Part of a small language model's weights.
Size: 21 layers, 4 heads of 64, MLP 1024 quick GELU, 17.6M parameters.
MLP neurons of a small language model. Each row is named by its layer, matrix (up: input weights) and neuron, and shows model dimensions 128-223. Each number is 500 + 50 x the weight over its row's rms, rounded and kept within 0 to 999. Numbers have three digits each.
After each neuron's rows, "fires after" lists the tokens most often just before its 100 highest values on Wikipedia text that the model never trained on. A number after a token or word is its count.

L4.up878:397534450497543557442534448455456550507564503456487427475486386485557483538534522538633496500416496606496501503465527537556483434437553410513378462555437440509457540506491511477491456495486513422616528540433485432495554510452397564476433507591429493575428361476489472453424554486514538413
fires after: " T" 14, " cont" 12, " t" 11, "et" 7, " co" 6

L5.up634:439483466550528444564580447417588478445588556427583428401486466475467487531418609556480581477556529472534523475527487554463423490451591517469432521477464466431554490561527484577487588524468504551431476571637497526587549435547479411562500449595503427554469463520455475482504446485632482543
fires after: " s" 39, " ren" 6, " n" 5, ", s" 4

L5.up156:609518478413533543616575471514412547425517467490505510503549497514514492527423525522576470564586466576545467476498508511518514432506482383465464524508481496488511615485465478498438487513449512525429545471438493475532471452451485503483553411413561562458522588532564529456502498486511523536
fires after: " an" 25, "tain" 9, " r" 5, " a" 4, "ot" 4, "im" 4

L4.up587:472497534529467421484465437547479608517501552479529577539575513470446482466497497641428499465488449502494578569475442523491557524495453536421522490481483582586521476498409586542427450499485455564496437448531535570486436539530500539574481482539498474528512465581512450496571511530581527498
fires after: " pro" 23, " ex" 12, " d" 8, " em" 5, " m" 4, " l" 4

L5.up142:457542438403453537540472465377477505514546489455476485536528404409447579508544441607492514591564547521567542484493439508492624398438509467532589536480495417475466533402408471519541524386485496538453527558509485526529440515453522542502500489424530584553506498525534465552532518519482538556
fires after: "ra" 15, " E" 13, " W" 11, " ref" 8, "a" 6

L5.up432:476522471460515571435497591623421481448526461472495505528536500556468543591550538622556517509482426500522577475482475505593409535486531646499414445543491456488489472637561492561549564572501498528546583535501475493540469514501510545479461466508454489554513528497503426473536483457458473555
fires after: "1" 34, "2" 11, " s" 7, " S" 4, "re" 4

L4.up257:466483552450472446538566439547525522500511476504531572501526493540492547437521534444572578507422527462482524486508484491518493457561491453596519479511497520517457407473496535440437478554405486410624482398407427550462481452509467594431494455503486573525413408545446503451501484372523514451
fires after: " T" 23, " t" 11, " | T" 8, " | H" 8, " H" 6, "T" 6

L8.up222:435562509562583536435479516557562484521533532503442469517472490461577479490525596493488576462605447523475498505423441548539401469517517473539546500471573565525427543430538502481507478451387545478539557497426474490536459533563512458443529595511509416565473435481514493479397511438562625515
fires after: "," 12, "ut" 11, "b" 9, "t" 7, "ig" 6, "-" 5

L5.up348:506468431471591516484485566478510524569439508543556488551522532449460514495376543486500467547559443530631504495561449513546501547447491469510519474481467454504516492473485457534517544414472551495520466424490464451433491585430483536463492508534512536432476575528400573498574452398569486436
fires after: "iv" 20, "im" 13, "ic" 8, "ir" 7, "ill" 5, "ig" 5

L4.up445:447529569472576438496555545410448490495454518521529487441465539449522515530431502434458479460479456496505572507450446467454468429536409440496574486509561502429528490478492578542540450481547481525480527493437510480509478479523483458491539541557553497550478468457490573565506413416457565481
fires after: " t" 19, " T" 10, " law" 6, "y" 6, " soc" 6, " p" 5

L5.up350:620578439450469475486521425513407427473611528510597569523483501491527491572504451490395510504399471470507448451495547560457451503466366455566471473562421530527453435498459518564497446517533639573519576468489483527444495434545583493543471507535529536445517541493444495424496455497451520522
fires after: "." 43, ")." 10, "\n" 8, "|" 7, " (" 4

L4.up631:346475584556538471522469456502439489379446498576560489428467528508608513497467477471582592491567454478478455516594547514466461509561476548551466442376499437556452507473478442501479579564570503474527546520543465489564575484559422533632510437543566473489435492509468440497530536494531479587
fires after: " St" 19, "st" 12, " st" 8, " S" 7, " | S" 6

L4.up254:588489397587483542384512475535486532456515437474560518383563479477484550580456461464501466458535546506538538481464525515485543580549521491437429451532436545476580582476461502371535439450385515583483532559418469506485522517518419550511486476495444463451539494468469437515511481468532475582
fires after: "\n\n" 39, "\n" 21

L4.up693:502431530439541502465519481571529572548460413439582574584502467503479479452477563544474490499533524382548471511595551427502479549508471498513412517529440487527496521478481505528467431455449520508505603477431476501481472528554423554497551428445517472468645545469474459479551531527466459465
fires after: " (" 22, " \"" 19, "\n" 9, "-" 6

L4.up377:442377575448558549530471517527429438486520501479596490488561469582527543536503508531528493503513545466568554516431533480548504566506571529570539490405383429486433466488503532573459526498606480509458530578525512475446538449522446559564581518560503548475392549454481513481419574471533549456
fires after: "9" 16, "93" 12, " B" 9, " b" 8, " ab" 7, "90" 5

L8.up272:505542504501521473380545407528585499454557501432522475492439493615463454462520637547533491449472532560355514500497470446561521543508541447511565501465500537510436593533432450474501468458630569475438541448481438466529551547562508584480560558512472420505519513445513420497591459599458571464
fires after: " c" 14, " d" 11, " D" 11, " t" 6, "t" 6, "c" 6

L6.up672:553517526504439439538519558480525565394440521499569466493453581463483402548446483547476623510537427507513432579491494385549487556557481392585513542487448430481504533454422499466439471447558479535503462578458495536494490468543425474461478437565578481497569448485553472495549547459454460501
fires after: "," 43, " st" 7, " he" 6

L5.up854:518516473466393492553560405532470477522596557475572521454466474473554492569499455536457463479375496457433476500397514397573496501490595588455593430511562554497559471526537472565456406502577484560513409511485459362471449588443527489445581434553466476487591464496493460485540563543372485492
fires after: " ex" 21, " re" 13, " Ex" 9, " acc" 6, " l" 5, "a" 4

L8.up571:507520503523540400423529513459504473486612514565478549517509474510392506494508451452484456475487456482472498475480463467463448464491599418427449432536601449499467419433535376437562573416516499530541465501532489513609524473591510490451613507542472553451429415532517529471463379457466518574
fires after: " | " 53, " T" 6, "; " 4

L4.up788:533469519542460476570488478426523497469454487522502413449543453514495419533474537422441582450463455505493527438560558484602484406430553484456507545433489566427560445431398541417462563597431487498496551533484457515544501479414396503442483553470510535559532498592449513396444554450429451540
fires after: " P" 14, "; " 12, " deb" 10, " p" 8, " new" 7

L4.up221:523579558459501584547432583573478502447450481433390464534475601456495585417555515487640421464517472491407438536560541516480504518488564587469480451557553575410522427612512487477465549555427528583453505442485521489556505409541440398540577426547547519519548549538518502475467550464597398482
fires after: " S" 28, " Sch" 9, " s" 9, " tw" 7, " K" 6, "ch" 5

L5.up1009:419540485523593507438557501424544471460437594496477528418471533527488453448510511500513537467533535515505478619608520459593554493480514553528494513433584511551519618597519437496453433498500615512438582574507554464609571498473583582515501513532545549486606577511520421525524478512485410518
fires after: " c" 27, " ter" 7, "c" 7, "ig" 7, " municip" 7, " C" 7

L5.up967:451508524494564497552550494531457534558515537516507451579446532501519575494527495457416485543445441490441542413348560415496443504370571460529571455466432585517492537527532546546477537585612530514523549491532578472518537487477534520537487535532487500443449487503508444441380521508412444538
fires after: " B" 21, "d" 6, "b" 6, " D" 6, "ib" 6, " reb" 5

L4.up311:435473456569510532442539446440442549535521418470485524480576389577524582517577433518512514453403576432472604566494521546537456453487489514491442514508552567498447472534517445497582375580548496414505492331570485518535511515508532463570523458483531481442493497552454388458549493527554566542
fires after: "\n\n" 32, "\n" 9, "I" 6, " X" 5, " Ind" 5, "s" 4

L17.up502:569600470496478529497419478441440463463482566514503500347423468430518503528478535491546572473522525369406523541424439421491623480409506439503473553448486462505485462445411479459545435470576511468425510533456502561438438472362562558509455538471529527493453557527559530563617490503440604554
fires after: "| " 24, "\n" 12, ": " 7, " (" 6, "." 5, ") | " 5

L4.up710:466565501483478548436518420534446443427471518485532495478510688559478464517400478440492579466470474454470451542440470507509482440514504373541587461515494516499639563539420619549532441475528604531493506497503433461504473530420446534525554461476550537508521497450502512421504501572530541532
fires after: " an" 12, " An" 10, " a" 8, " d" 8, "ad" 6, " A" 6

L4.up892:541538442456483494532475409581398571524599589470495442465503447387563525529440566544548550452542441523415528552549523455555506430502548530574497481474570478496546493521489486489509583369508526507504464483480557399469510508467467477499473447546551499414520454629418491485537576478481512491
fires after: " r" 21, " R" 9, " Con" 8, " Re" 7, " (" 7, " \"" 5

L6.up837:433510574463547620411597540436462434485474410501550525519519491446494545493497514566550525586497512502406427529554564527503422596484479471449500518404532396478475376548396522530490485512440544464504523373481404497486517557540487467498506503581485517453596485462478542517503471507516462528
fires after: "\n\n" 29, "'" 8, "\n" 8, "ro" 5, " (" 4, " I" 4

L4.up62:519425508517503482531498528476533484477446415484564561537504500534510459580477459463525587555518481483586460530426437523503447490489517484535491506520607480534468431450481504516482497465518519553560555393573590455410457467481573473487612526588512466391451531435531500485586504531504488582
fires after: " A" 14, " (" 13, " b" 10, "ad" 5, "en" 4, " B" 4

L4.up15:460502478581490546480623453528452495513577653505603480513552559522435429464438476548563441505517464488559486460495503484515514479492505510605530458493447502525370565474557548470570435507568621471539499467490562509515534518478503526586526523539425503477493434527510443512499462518476445484
fires after: "D" 10, " C" 10, "H" 9, "M" 9, "B" 8, "R" 7

L6.up894:527460462511523511439552420377546433500408484451483515482553531500510512467537479497438443501490414514479507463478457563446594516451540569494460484483453469530484433503483577457580583537604588510491512405553491538565544556429522479522571505496578579373428471492531461416525449528422548524
fires after: " d" 21, " D" 15, " V" 9, "D" 5, " | D" 4

L6.up719:454401529547531569503487553556465583478468564503528511508486518566421441546514498520436581458500495443443523588455486447566516446539606547540565507554457450543507434501423609516505566562462390545433502434502550487415419438500461387549541454507570514585518589439541405455536478460546512501
fires after: " " 47, " about " 11, " a " 4, " $" 4

L4.up243:454539494552499512528499498582490481520485558494539494521528422464446470563360441490470350466501561473507421529474447457466377469600496494477519463468532617584486463405519562603459454519511461455558468505514524514622495437437478574594481500521487486520515555466569578501609581488593499510
fires after: "per" 10, " pro" 10, "ot" 8, " em" 8, " oper" 8, " Olymp" 6

L5.up671:523491481505495622609366546378423491525395463513471486553490518477453539487492487578423494486557421447493487396545527467538583514385454469487404471447543479484397554528604513441571520448508487602471455467545486501450552454441517443524493507497385564468542442529410537619527533479523464425
fires after: " r" 15, " R" 15, " H" 7, " sold" 7, " Pr" 5, " J" 4

L5.up276:558450517556528496538519535541529487439520451516380478432458531484546472436481454539619508543388582518505405595422429435476501525520559474456521495512463509545492510466536618456456474467526505468531548489492541412529489472437532465525476485522496489477489417490612416546568483584431514452
fires after: " w" 14, " up" 11, " de" 11, "re" 6, " qu" 5, " De" 4

L5.up650:535412502396483507473394484486609568378397538502439523501476567492529507481530541370471383406489435551532432504505596453573512509526492503577503530442425483524540436440407512464487512451466527484559509445578469552453475462641470526441515528417420459471459498467488492506472516565530494417
fires after: " t" 16, " T" 13, " tr" 10, "ig" 10, " Tr" 5, " was" 4

L4.up349:438483470483573478553549455605549628503404551509473501451451508353514485347406559535502543477428426547439457530407554557511522495364553543492478555513423560511446536464444515476500523479537581458512553455467369507473551510507505543533555598501480535446586464445516421449457608431498485465
fires after: " gr" 15, " H" 11, "1" 8, " M" 7, "h" 6, "0" 5

L5.up424:501514527391507503533530417561457468436570596502505497545486508491494496553535595492455560531554543514421538516545431418640517525555516473501456541372495590517466507587516526543396552506354445508542495418497563461542482536473471498493521483464410539454598561516571487438567572586488470410
fires after: " f" 14, "f" 9, " r" 9, " F" 8, "l" 7, " R" 6

L6.up209:571414567422442489569484492407395434542478470424491462521507464608416472622563555461509447559564540464519469467475535542484488530532515412552470585470521546534476518552445572497525424464517556434474550493546492486451536530483495391513436494534516415454437485561410510520436498498422431447
fires after: "1" 30, "-" 12, "2" 8, "; " 6, " | " 5

L4.up949:530455473529533503526398424444576563492563440391592455532525625514499492511509477495554452507517532493529518452454471449442400488523419448507503397425466496482387534542555465559532501431525589549491453454425572572495512423499517490441520536461543492521422446469506456510563424456550530468
fires after: " b" 20, " s" 11, " on the" 6, " l" 6, " tr" 6, " | B" 5

L6.up948:558533554503572482472487491510475514508508466498449491352558455491524493558495540471436453531571494511503560566566478527514440450512544476422487528491501482505453487470429482505605431554514468510547515440487480629444435495481463608440552539524492527483553449582558520456512454491484455521
fires after: " def" 17, "ur" 10, " Rep" 10, " att" 5, "u" 5, " rele" 4

L5.up173:567591588469345472572551492467482503558387541415466510526554589512468502490421545497476495465451419509352568480520534407562453497496547538487494518595522500496504503472543499441558485478511518576510477487539540438497528454569557550525466461539558492400570533439523493510521578456413527443
fires after: "0" 25, " V" 12, "un" 7, "all" 7, " Pal" 7, "1" 6

L12.up774:596492471489484555396463542493461393450454499408466466431525508487563478467471461459517486590503484473377489448515500429444484519454458565524478497497487415453564422532507574521463474482519492446443488516504457476573637421553538426562501397546500483446497451533429479545459513552500544528
fires after: "1" 59, "itz" 4

L4.up780:571463454500528528430433509449490507506545508530631591531440539520597447540444459456431542537526483410515572453551485463526501531501536547486478491496490586529470586494428514574513502512509533486495562616362466461523520523477470436563464535528517374536448480496437536491543394467533471459
fires after: "\n\n" 42, "rough" 8, " tr" 5, "B" 4

L5.up253:393437487445514485517512484444510499523532518455476577418582544459560529386455525480464438394529439497429465502487479495544542502554539432504525415436553567461503510493541470501475531557546463457440508580564462497540542513445429523610543416591550413459502485481448545490483477492549505508
fires after: "il" 14, " Phil" 13, " L" 9, " S" 6, " Mar" 5, "L" 5

L6.up150:506511544471579502510466514516539541428610467468552428485470522594484534487495526392476490400528534491490525582483528450575499531501454493394494402545552526474532521424424543441489562520477429617471479442418447516564496453601410539413541491496506500525557469535451420510510427513514514565
fires after: " comp" 14, " sp" 9, " p" 8, " cons" 8, " deb" 7, "|" 6

L4.up840:541544480523544481505540431456504456518644527435478459543444564506510490444552526458484493461486507525521521471496444435451495457521483545508468612402428547628424488443486552501409542514482528421532510485432461505567562498455486457439494401514567446474561556573400528496589519413555481523
fires after: " on" 21, "On" 8, " Le" 7, " Alex" 6, "I" 6, " Franc" 6

L5.up628:506544421552456463532515461507478504594487520473535471403466537492485497456479464461455531532467484540519477559464421491420658476497554540499422491481507543439535487481476495512424490403504533544534468449555490487489512511528518452526459540445526515469542458485487546575582476427394582454
fires after: " V" 21, " v" 14, " D" 5, " | K" 4, " K" 4, " De" 4

L12.up934:524539532525426566522426479483563497550562547518532465531499499637532466521531491521465521537502459428527511495455460536465505576549466487548587572516413563481498503399505553548449452492440441550525566455519413482471448427619498517462455580554534491533461546421489539482527550556540526539
fires after: " | " 59

L16.up118:573496486509453559448534555610462475425504482455563560514420534476476523468490412444559505432547517543628567555542532476502448407491539517500528427519549559474420507540471436500421540460560475517517580512414538476459551446554537490542439476421475521484457545518542565503429477476501510504
fires after: "3" 18, "4" 17, "5" 7, "6" 5, "10" 4

L4.up136:524469392507465489512540544576434586515587523546492521468534396424533494505530548552472480441451520470465497484482461513513438474390529511537526615587419568527439581497510528410540445513483467537539552558477530477470523589527474483493515530449484579499449497449509448519513528466492481541
fires after: " pre" 13, " Rep" 12, " ex" 10, "he" 9, "re" 8, " att" 6

L4.up955:527471555492519506506556560440513465479307412499489549474494516495497546479413427492394459426524533445540512452469517542569484494390480566425408537438517510539526433480440535614470519522514527627502490561434423497497479495534402526497482474598469590472492411587436524500465441561556506480
fires after: " d" 32, " D" 14, " ro" 7, "d" 6, "ok" 4

L4.up201:505456389558483424549547505496508511435511573449478497377461503556476478526530455483474473500454479514536431531495516510528458493501554440544512417489496487520472499511461508642484462442430492531391546569422470440555437509520539520435453477491590377438530565457541515495501584404515495454
fires after: " gr" 20, " Gr" 15, " gradu" 8, " st" 5, " man" 5

L4.up56:486424566557412471547499353563506558477531498504572560539499566465450542496439476520376388505519441492447431525424462455525509511490489489450467461527478531477447498480511485533498607488613435430456495496528545439536494533457458490467521571562495576529541424453482499584502493528479516464
fires after: " l" 22, " d" 11, " L" 10, " pr" 5, " im" 5

L12.up314:430460482533512504440446545535521460473436559517455503510481557508507459539556546486480436567584539547412540407410444446487425504424481442607548416578435451491442475500545528543513432484466438533529487447588563580565455432531525449528589569496469468546496490530423492458564559471515602449
fires after: " " 22, " | " 12, " the " 6, " a " 5, "'s " 4, " in the " 4

L4.up337:534489456582434541483564486490566523464458565586443599462541502533545395558546498408529455533470480555505573509440573442440515440585558588506489415422364523550464466433463506471506506520461482503650479548507468520489460509403561591578457451399546443482518437432552523484486531465449551450
fires after: " re" 15, " ab" 9, " S" 9, " O" 8, " Ab" 6, " Al" 5

L8.up82:537532555510501480595485470517491460496570494523461563434502577516542494593474453441459437454434414358550455502552478589449493474483472446484488511504547523563484469395360484464516574507506556508501459591524525459551504442440526548499457492555494518535478428547464515490457568469521509435
fires after: " =" 23, " p" 19, " P" 8, " c" 7, ") =" 4

L4.up609:489423472466421523511516451487413475494580479518547607427477401471427449473503479490480462466557548517592542405497569547459564533509484424510555528548550413439528442491544530449508469553506520523495436474536454466482569501507578516470491530527420444574410544432515407546547526543538551445
fires after: " s" 20, "ra" 10, " fre" 7, " S" 6, " f" 6, "u" 5

L4.up14:516551468475477487427517420427502584442523510465427555522539487488537509516568505456450413485518436442527505483555463499521530420443518523506414571457482541645469522520473449514483536453495470557586471500456465432422476459581541557521419557431561429567542579552446472497441512557450510558
fires after: " Co" 17, " co" 13, "ou" 8, " pre" 8, " Fran" 5, "re" 5

L5.up160:536584504547584533419444574498522583519595566430559480506465464538588541465501465470605430497415591511465472506468471574572599527469436484474464476488464502486399436500542526446515519508417441521517433491569532483575474542457580536517562420474537446511471501559554568548474553447474420528
fires after: " F" 14, " For" 12, "- F" 8, "c" 7, " | U" 7, " Con" 6

L4.up385:493462454576514467429546519572495387544496430467494503526538420549482469535543451551552563501599500465479413623471372601559594444433483548464513539469462557584554478549516386432463517553489507570444483464496519513504508566529456436454483488549634631431522579600534497542538593497428441419
fires after: " Con" 18, " d" 8, "on" 6, " pro" 6, " pre" 6, " rec" 6

L5.up364:541571564542471478446462541531442464454561435505545448590515514537491527522530464521587606546572510500599557517538474524486456537513502473499409443463601515526487494529519479435500553565410452476575497553439453452472453544425542504470536452518535466501483496597508440501458506421519545584
fires after: "." 18, "ugg" 10, " requ" 9, " ter" 7, "ir" 4, " art" 4

L6.up713:551457509444588502492522491486484499457559456464587560538575504542501529517478461549450472475487413483399505526430636548534498472462386488598513438491518448596478450420580529508494480487482499403445428401441488524515470460495448533491575504458493520586477484555523475552471548499481439513
fires after: "===" 20, "==" 20, " (" 6, ")." 4, "/" 4, " '" 4

L6.up967:583481461471484487541504484502519549503499484511513514419538465446458508514445455431475445517499466484563573497492512482490407459505487423499423460492462556539498472452471519522555534536541547483491566470525489462521507433430462605542439477445515505551594479444499532527450390458457471531
fires after: " p" 24, " P" 11, "P" 5, "y" 5, " f" 5

L5.up206:641522549545446485486449486559509534554516482464516442509595552424488463531482554465516403461525467495504458574485505480416547551504463431527545566423534517502445525523514609548452567522509579540391479477538439570521523498458449401446473485531447581537447470510539480479574542543473516466
fires after: " L" 14, " | L" 11, " Dr" 10, " dr" 7, "; " 6, " | " 6

L4.up650:603497535422501559483565511489569469552504486518588509453510535461429561455454446491544578447506523601444511526535511531461580567539516596506522425458479530490502446529448548376445398557517367487512554609464455495480445473565586488506493571455517445582550414503535513529520487425504504392
fires after: " Ab" 26, " al" 7, " Al" 6, "am" 6, " sh" 6